MLP neurons of a small language model. Each row is named by its layer, matrix (up: input weights) and neuron, and shows model dimensions 629-756. Each number is 200 + 30 x the weight over its row's rms, rounded and kept within 0 to 999.
A block is one neuron, or neurons of one layer that tend to fire together. After each block is what it responds to, as a language model described it from the Wikipedia text at the highest values.

L9.up394,192,143,147,214,201,178,159,208,174,241,207,206,168,204,223,211,145,203,177,202,202,181,214,180,203,216,188,135,242,215,189,190,202,213,220,208,193,229,165,199,210,213,188,154,211,181,229,212,154,175,217,240,237,209,111,175,165,202,182,238,161,187,223,169,232,273,196,217,192,196,182,145,143,193,216,207,199,161,181,298,187,218,213,188,206,196,187,220,162,245,199,237,200,261,201,195,182,222,198,156,275,157,245,204,195,192,189,195,180,190,235,159,201,155,190,207,171,174,257,191,213,162,191,191,189,182,190,181
L9.up858,225,153,188,228,187,207,198,210,190,234,211,234,152,200,268,202,257,195,197,224,156,172,229,177,195,186,211,199,222,193,221,177,231,168,231,177,209,206,135,223,183,199,190,229,158,208,190,181,191,178,142,230,226,233,166,156,207,235,180,191,198,228,201,178,219,205,215,206,167,208,208,201,211,171,207,218,234,172,200,251,147,189,205,231,235,200,156,154,191,180,228,227,248,192,151,150,209,208,215,211,183,168,225,234,166,200,206,207,209,230,196,173,134,149,178,198,195,162,153,225,207,193,262,193,180,213,180,182
L9.up1145,211,194,182,193,211,220,176,199,216,242,172,230,252,202,171,212,206,235,166,201,171,186,210,225,209,161,179,221,205,206,230,186,185,176,170,195,205,195,218,197,159,263,197,177,201,178,174,190,181,233,171,208,242,293,170,170,205,224,222,194,238,197,255,202,229,166,197,294,257,218,158,221,200,218,216,235,199,169,154,225,221,221,205,202,201,182,198,201,185,222,224,162,169,223,170,154,224,181,181,184,217,200,217,199,187,205,200,159,211,210,174,183,171,200,187,164,170,163,249,217,212,212,212,180,166,187,191,202
L9.up3238,226,173,223,222,180,148,194,200,225,240,171,205,187,213,242,210,207,199,209,201,257,160,198,255,154,238,188,176,175,185,188,159,165,248,194,143,236,198,222,173,216,234,185,209,197,185,228,240,170,209,170,220,201,243,254,199,223,227,230,210,157,222,158,163,218,233,216,218,189,210,237,243,220,203,236,218,151,169,163,246,226,193,182,112,164,201,204,220,190,180,250,175,213,224,235,212,234,215,215,249,261,203,161,178,213,219,211,187,221,179,255,206,184,223,199,184,117,159,174,208,212,195,191,176,153,201,139,207
Description: Mid-name word pieces

L3.up502,191,242,233,172,240,205,168,165,202,217,246,193,207,197,200,189,256,179,151,223,217,157,227,204,201,179,166,183,260,215,227,183,185,207,202,197,131,260,184,214,212,154,212,234,169,215,125,206,184,172,224,204,186,204,187,214,179,225,163,193,236,241,190,185,203,216,166,215,146,237,208,177,191,156,180,223,180,157,178,215,256,229,146,248,201,172,210,183,221,188,180,182,237,177,175,222,214,138,213,174,160,227,179,163,216,153,215,214,237,170,183,230,191,208,192,199,150,203,141,230,191,180,209,216,170,195,184,234
L3.up980,248,196,158,192,196,175,192,247,174,207,235,224,176,215,207,164,256,185,197,206,246,159,178,150,188,230,184,197,199,215,195,203,180,209,212,189,163,223,183,168,207,197,165,284,196,176,148,186,183,182,216,177,165,211,226,222,186,208,183,218,201,222,258,185,202,312,206,223,167,219,145,184,170,197,203,216,199,157,178,198,277,245,139,155,247,212,213,220,192,167,226,202,203,186,197,247,192,117,229,185,205,241,161,175,214,241,243,195,189,181,198,211,214,228,208,190,157,214,180,214,198,186,238,201,202,218,201,181
Description: Mid-name word pieces

L2.up186,273,202,228,214,199,177,153,276,262,165,214,186,212,200,220,202,235,190,216,227,227,192,175,251,203,193,246,215,185,202,248,215,175,166,185,212,251,183,211,170,247,170,216,219,181,165,196,193,178,202,208,246,249,240,153,170,203,157,223,164,149,201,196,211,182,223,198,223,196,212,197,127,217,238,226,233,204,205,180,207,239,197,269,172,151,226,235,210,185,170,158,182,204,216,163,208,268,204,237,194,181,187,216,162,169,195,185,216,231,215,181,218,210,235,160,201,220,175,203,249,201,176,161,210,176,178,273,214
L2.up357,233,232,197,185,176,218,238,238,217,261,223,203,193,215,220,199,157,244,139,220,208,210,151,210,219,198,209,173,181,211,207,165,207,174,199,155,205,209,122,186,190,255,211,177,169,163,187,173,201,161,193,198,251,183,143,211,225,150,206,185,156,217,220,219,199,220,195,196,184,208,255,197,207,178,165,217,219,212,169,259,200,199,188,210,226,239,245,213,209,190,271,233,177,190,158,242,207,204,200,214,171,247,170,192,189,191,199,195,166,214,193,258,202,162,211,193,223,199,169,211,143,187,123,207,252,218,184,212
L2.up713,187,192,270,154,145,135,157,249,241,198,196,205,197,215,227,150,189,168,169,237,224,231,174,176,190,160,185,181,202,208,203,232,181,210,261,154,249,219,186,168,200,226,244,195,211,131,181,232,203,211,209,243,212,213,228,238,250,115,237,197,188,210,199,208,208,219,150,201,183,176,183,261,248,186,202,254,194,183,208,216,191,202,213,161,191,211,281,221,216,171,172,210,173,201,204,129,228,210,180,163,228,173,196,232,224,164,155,274,176,201,212,221,185,216,169,145,176,198,204,184,169,195,144,175,147,247,231,192
L2.up1482,188,212,206,157,137,167,189,201,159,189,234,214,142,253,220,229,199,245,152,226,173,172,228,237,244,169,235,215,219,230,250,201,211,164,150,160,173,146,200,196,171,189,209,185,226,189,184,206,173,207,200,243,236,162,172,232,232,240,182,228,227,210,258,228,156,160,186,203,218,186,258,216,219,198,236,198,190,238,218,252,188,166,143,189,216,170,183,174,210,243,179,175,223,199,125,171,245,204,258,183,182,198,172,202,207,198,202,180,204,197,243,178,225,181,222,190,151,211,208,174,204,187,182,252,151,177,183,241
L2.up1584,193,216,231,259,198,203,159,203,226,210,255,190,167,167,242,186,181,183,179,205,184,299,196,222,185,183,205,183,227,168,234,224,239,202,170,169,201,199,198,239,178,148,175,183,212,208,229,218,188,231,200,188,158,189,208,205,186,197,196,218,206,206,192,227,231,155,157,226,202,185,169,172,228,186,170,224,200,163,190,207,185,187,185,142,188,152,206,174,208,172,189,219,151,255,207,169,181,183,222,248,221,161,159,208,182,214,209,257,208,172,237,236,206,209,218,175,163,186,187,189,144,156,213,215,239,159,213,195
L2.up2547,226,225,207,186,214,251,189,233,190,180,210,177,193,198,193,180,197,192,183,177,187,158,173,212,241,212,201,177,187,180,226,197,169,230,213,170,181,241,177,189,206,203,188,137,262,217,210,184,181,250,236,186,188,202,197,225,227,213,228,197,203,191,197,228,170,217,193,222,203,214,172,243,194,215,261,188,192,199,236,204,172,134,163,207,168,175,228,215,227,192,198,205,134,161,160,229,189,204,224,172,213,229,201,253,254,181,213,186,202,234,234,186,214,212,184,188,230,250,149,225,192,216,162,174,237,199,214,266
L2.up3171,242,227,197,217,226,192,155,222,220,195,183,232,187,198,211,204,221,133,183,169,187,190,159,223,209,180,231,187,190,200,231,144,251,209,207,229,222,208,202,206,191,241,245,167,172,276,205,256,245,189,171,193,169,159,185,217,208,154,198,185,172,210,177,238,191,229,202,211,234,216,211,196,227,219,204,177,161,176,174,186,202,177,253,171,187,213,208,233,174,188,197,229,234,218,139,230,225,189,203,258,193,193,189,218,214,187,184,266,208,200,157,208,152,279,178,169,193,189,153,228,270,190,187,194,181,219,199,200
L2.up3255,226,233,142,241,208,227,135,221,226,246,145,217,186,252,244,217,195,198,166,181,226,184,174,188,243,238,229,221,236,140,217,212,253,196,182,181,188,231,189,195,193,171,235,158,200,218,192,301,192,200,215,229,181,221,235,184,214,171,194,121,188,216,185,219,199,182,251,190,212,221,256,163,216,145,215,198,237,162,158,223,179,163,205,210,160,200,227,209,151,207,207,194,185,185,178,195,193,176,148,206,225,201,229,167,153,142,162,229,189,194,195,206,240,167,185,224,273,170,172,229,193,236,166,263,246,189,247,181
Description: Word-final -ey and "who"

L3.up733,231,218,169,196,247,183,198,196,223,167,197,230,195,140,209,185,246,197,212,226,188,233,166,189,217,218,197,169,197,232,231,200,188,186,166,130,163,176,203,251,178,192,192,218,178,150,170,215,170,260,236,206,178,234,151,232,275,191,184,171,194,231,207,223,227,263,200,244,192,214,163,192,183,172,250,176,251,184,183,260,190,210,239,230,150,204,229,211,156,208,203,182,188,194,166,186,220,180,238,196,204,180,200,236,212,189,155,210,155,253,139,169,228,240,182,149,182,179,196,174,226,202,188,232,134,206,148,206
L3.up3247,194,189,154,226,161,194,165,174,154,191,209,210,168,148,224,162,198,217,213,188,197,208,177,205,172,163,196,205,243,188,180,229,231,196,203,176,197,221,152,207,148,162,201,209,180,236,158,203,154,208,235,186,138,250,168,226,226,186,193,207,192,206,167,182,212,178,172,233,158,216,213,181,191,185,225,179,190,165,164,222,191,223,172,207,193,196,236,181,134,203,158,182,190,196,222,192,207,162,205,233,203,208,240,209,231,184,210,206,252,236,267,225,174,203,218,181,219,239,151,179,193,215,214,247,147,230,233,184
Description: Word-continuation pieces after a capital

L2.up784,176,148,195,184,223,195,158,143,253,126,182,203,187,232,207,209,173,225,175,232,225,160,138,233,210,237,208,157,261,241,228,187,210,200,193,233,180,175,163,206,204,221,209,223,232,175,168,242,223,150,196,247,147,257,213,178,235,161,252,212,166,194,165,215,168,247,207,227,148,168,229,149,211,216,228,139,222,182,168,221,208,189,193,229,185,197,208,249,158,181,187,210,239,180,173,213,237,209,214,193,242,207,211,153,182,272,228,272,165,213,200,224,240,149,194,182,154,221,249,152,238,154,189,177,194,185,153,160
L2.up1273,182,153,231,201,113,221,213,229,193,143,213,226,199,213,212,192,185,253,159,193,178,204,216,236,187,198,204,193,208,264,147,217,209,183,222,240,228,185,248,229,196,278,241,192,247,189,147,208,189,223,209,203,231,177,193,205,193,213,183,207,252,218,203,197,186,179,214,188,239,190,184,216,193,221,188,187,215,177,189,168,213,162,177,170,175,199,262,248,202,198,213,169,233,210,249,163,185,176,187,185,162,206,156,213,182,218,166,181,175,174,196,253,202,224,190,196,216,157,180,162,198,239,179,195,166,211,250,175
L2.up1577,237,171,152,100,189,190,132,206,264,197,192,215,224,224,216,192,252,165,176,240,173,148,161,241,181,242,207,154,245,244,187,174,215,217,173,224,206,161,218,209,220,252,216,188,179,215,194,198,162,184,183,271,131,275,189,236,217,224,254,203,209,220,179,158,199,197,170,169,165,210,166,203,248,168,189,195,225,240,205,181,221,225,203,162,195,210,201,197,189,186,184,171,213,108,217,166,178,194,172,194,158,154,205,215,199,302,209,158,171,244,181,249,158,188,209,243,200,197,231,177,185,197,177,203,227,191,198,233
L2.up2075,209,220,204,209,210,213,132,180,264,176,233,187,148,233,167,213,174,208,160,182,187,230,246,234,199,167,159,197,230,177,212,185,172,203,161,211,197,178,243,235,203,223,242,210,206,206,186,199,247,220,211,231,214,125,225,181,151,166,197,230,225,211,186,191,229,188,221,267,202,196,182,206,191,188,236,196,223,203,213,257,211,245,240,179,194,222,196,228,215,191,212,214,250,152,179,216,173,218,193,225,259,215,167,183,159,158,198,220,164,242,153,165,175,163,204,192,179,206,272,208,190,178,184,186,157,189,209,214
L2.up2158,203,195,244,172,247,197,170,179,152,231,204,190,197,215,216,173,180,198,230,144,234,218,230,227,195,241,150,216,207,233,211,197,145,196,217,190,228,251,194,199,195,209,208,152,197,159,207,201,183,218,167,148,175,205,162,178,207,185,197,186,258,209,244,165,190,223,182,174,203,199,212,183,246,247,190,193,183,227,203,209,206,231,192,249,184,210,181,168,189,169,152,234,179,200,160,170,187,193,208,154,139,220,251,187,160,128,169,164,217,163,222,166,187,208,219,204,144,207,233,239,185,144,214,201,213,176,190,179
L2.up2198,211,164,156,206,226,215,135,199,229,204,221,195,186,158,176,196,189,207,168,222,154,153,189,177,214,231,224,203,193,242,215,139,148,155,192,209,200,197,199,253,218,206,201,229,257,211,198,186,203,248,220,269,199,203,191,168,140,201,216,221,201,188,167,209,207,255,212,194,175,193,135,183,253,230,252,157,202,182,174,218,207,165,223,151,178,268,192,256,149,213,161,170,212,162,139,179,235,203,242,172,189,231,199,194,192,200,190,181,182,213,174,141,179,196,139,233,149,189,153,187,230,212,219,252,191,196,161,189
L2.up2318,192,188,234,230,168,168,227,214,204,232,164,188,169,214,262,189,175,149,163,191,173,178,227,281,213,207,181,155,223,230,208,200,177,225,189,184,237,159,180,159,191,241,187,157,215,148,198,200,170,213,165,219,194,195,218,145,186,187,239,186,209,219,228,156,270,178,179,183,146,231,243,217,212,217,235,222,203,193,210,188,190,174,247,247,175,192,239,238,156,201,210,190,248,158,224,247,225,192,191,210,183,250,202,203,151,205,222,238,234,158,201,195,191,192,179,230,175,166,213,214,187,210,206,235,194,165,195,162
L2.up2843,174,208,253,171,177,201,129,199,234,214,160,205,174,194,159,221,205,181,159,199,208,251,262,236,192,195,212,205,209,230,206,187,216,171,162,191,251,247,134,222,207,165,215,189,194,243,221,204,202,184,224,215,163,211,208,178,203,210,232,189,214,188,218,238,203,201,215,266,224,242,233,183,188,193,211,200,222,191,218,186,225,240,192,222,200,206,170,188,217,136,224,162,244,179,174,212,253,182,205,188,231,223,267,203,213,228,181,208,175,168,196,194,276,200,169,197,214,184,208,222,177,196,253,243,219,189,251,217
Description: Quantifiers and name-endings

L2.up165,237,208,218,222,202,151,214,226,203,193,199,225,163,203,193,171,210,168,151,231,171,241,230,195,240,183,183,162,222,161,161,215,198,205,157,126,167,218,181,234,190,171,194,216,199,195,153,204,198,235,156,229,191,270,218,183,191,189,203,177,239,266,207,159,194,174,194,217,214,146,231,166,130,205,179,209,219,175,175,196,166,192,204,185,170,215,192,198,182,202,200,186,203,238,201,205,247,204,163,195,206,211,231,209,205,228,178,185,198,193,177,163,238,196,221,254,146,183,169,209,198,221,246,195,143,231,169,178
L2.up182,231,194,228,146,237,187,257,210,208,209,221,203,164,220,212,189,227,235,191,237,203,238,248,199,244,194,230,174,229,169,229,205,210,177,173,154,222,241,104,216,189,249,187,210,168,212,224,198,178,244,197,236,204,227,219,234,227,229,199,197,221,204,224,191,200,218,207,218,202,199,191,144,139,193,94,216,191,221,194,291,211,215,191,172,195,230,202,197,170,237,172,210,296,232,148,223,206,186,198,230,175,211,249,172,226,244,207,177,212,188,203,202,221,163,166,180,223,210,194,235,197,134,189,199,225,224,246,241
L2.up375,228,196,276,157,165,193,182,193,222,157,211,221,228,217,209,148,245,153,169,235,179,194,225,210,229,175,202,187,291,227,189,227,214,201,154,198,198,274,216,202,182,182,186,248,232,147,174,204,222,193,159,162,189,172,210,205,215,250,195,236,191,268,193,224,211,206,207,214,188,205,219,196,198,200,151,180,192,182,187,201,182,226,202,244,213,212,195,202,137,225,188,168,275,255,174,195,188,170,236,168,214,181,197,173,271,229,180,228,182,169,207,177,211,190,189,175,200,226,188,206,196,239,217,190,174,230,179,258
L2.up569,128,198,246,218,227,178,239,186,214,233,191,195,193,174,186,206,193,253,191,224,190,209,158,217,177,213,191,230,232,250,235,184,206,190,183,162,226,161,190,140,197,204,176,195,223,233,206,187,171,221,218,215,178,220,177,177,241,221,150,230,275,216,207,223,218,221,241,167,186,233,203,178,183,197,201,155,174,165,170,195,184,177,159,187,195,260,232,198,190,175,195,196,236,228,216,183,203,176,229,148,155,221,227,164,195,222,244,225,211,196,182,185,221,143,201,202,192,186,201,197,226,167,231,176,212,218,172,173
L2.up1501,178,158,158,220,185,165,188,164,144,159,204,240,136,205,152,206,227,159,229,205,271,196,214,165,159,157,152,165,250,205,188,150,168,158,195,197,191,157,185,257,153,156,224,197,210,195,187,164,165,192,266,182,161,219,203,193,233,233,210,149,217,220,215,207,207,175,164,215,233,216,227,205,209,251,186,167,165,231,165,176,182,196,255,162,233,187,161,240,185,164,193,250,234,174,174,198,181,157,262,255,232,211,253,220,216,246,224,231,213,215,197,174,218,258,237,160,183,164,230,170,223,235,222,189,159,214,161,222
L2.up1910,201,212,226,210,190,122,197,248,210,217,216,224,168,229,195,154,177,231,140,176,162,180,143,182,196,207,199,163,242,198,246,183,191,219,134,213,213,206,175,207,183,177,263,175,187,138,180,181,166,212,238,268,184,168,166,188,203,207,196,178,152,208,168,210,194,187,152,222,170,255,173,196,207,178,156,153,232,211,163,224,202,195,214,226,177,209,186,251,213,157,198,186,272,216,205,234,189,195,164,149,123,238,198,180,222,172,194,220,242,199,222,174,234,192,157,207,222,227,172,208,257,158,183,186,200,286,196,192
L2.up2966,283,184,229,179,246,178,155,232,268,197,214,179,199,183,186,161,251,162,219,229,164,218,186,214,197,234,219,178,234,226,232,181,131,185,214,197,221,205,193,216,227,214,219,176,198,179,156,135,177,222,201,183,194,246,200,183,224,217,192,179,149,171,204,194,199,198,174,205,139,212,208,175,189,214,162,154,233,184,150,201,187,228,182,240,198,196,228,196,162,187,195,200,241,203,178,201,155,248,219,191,209,225,186,176,180,193,247,195,240,241,166,263,180,194,193,167,195,147,168,174,226,222,210,253,219,220,205,222
L2.up3241,197,230,245,135,154,165,222,231,213,231,197,208,203,234,150,197,239,223,227,182,239,203,248,222,177,192,195,226,175,206,219,214,209,206,233,193,188,220,205,243,203,232,164,211,191,217,173,147,173,202,214,202,217,231,221,173,174,222,146,240,184,203,217,225,175,215,195,207,190,236,150,222,142,183,199,193,178,210,237,192,200,187,185,260,190,208,229,192,200,189,228,230,215,205,205,216,231,201,223,154,206,219,156,242,238,266,201,165,173,237,249,185,215,274,209,221,216,181,182,234,194,123,276,166,204,239,231,144
Description: Proper-name continuation pieces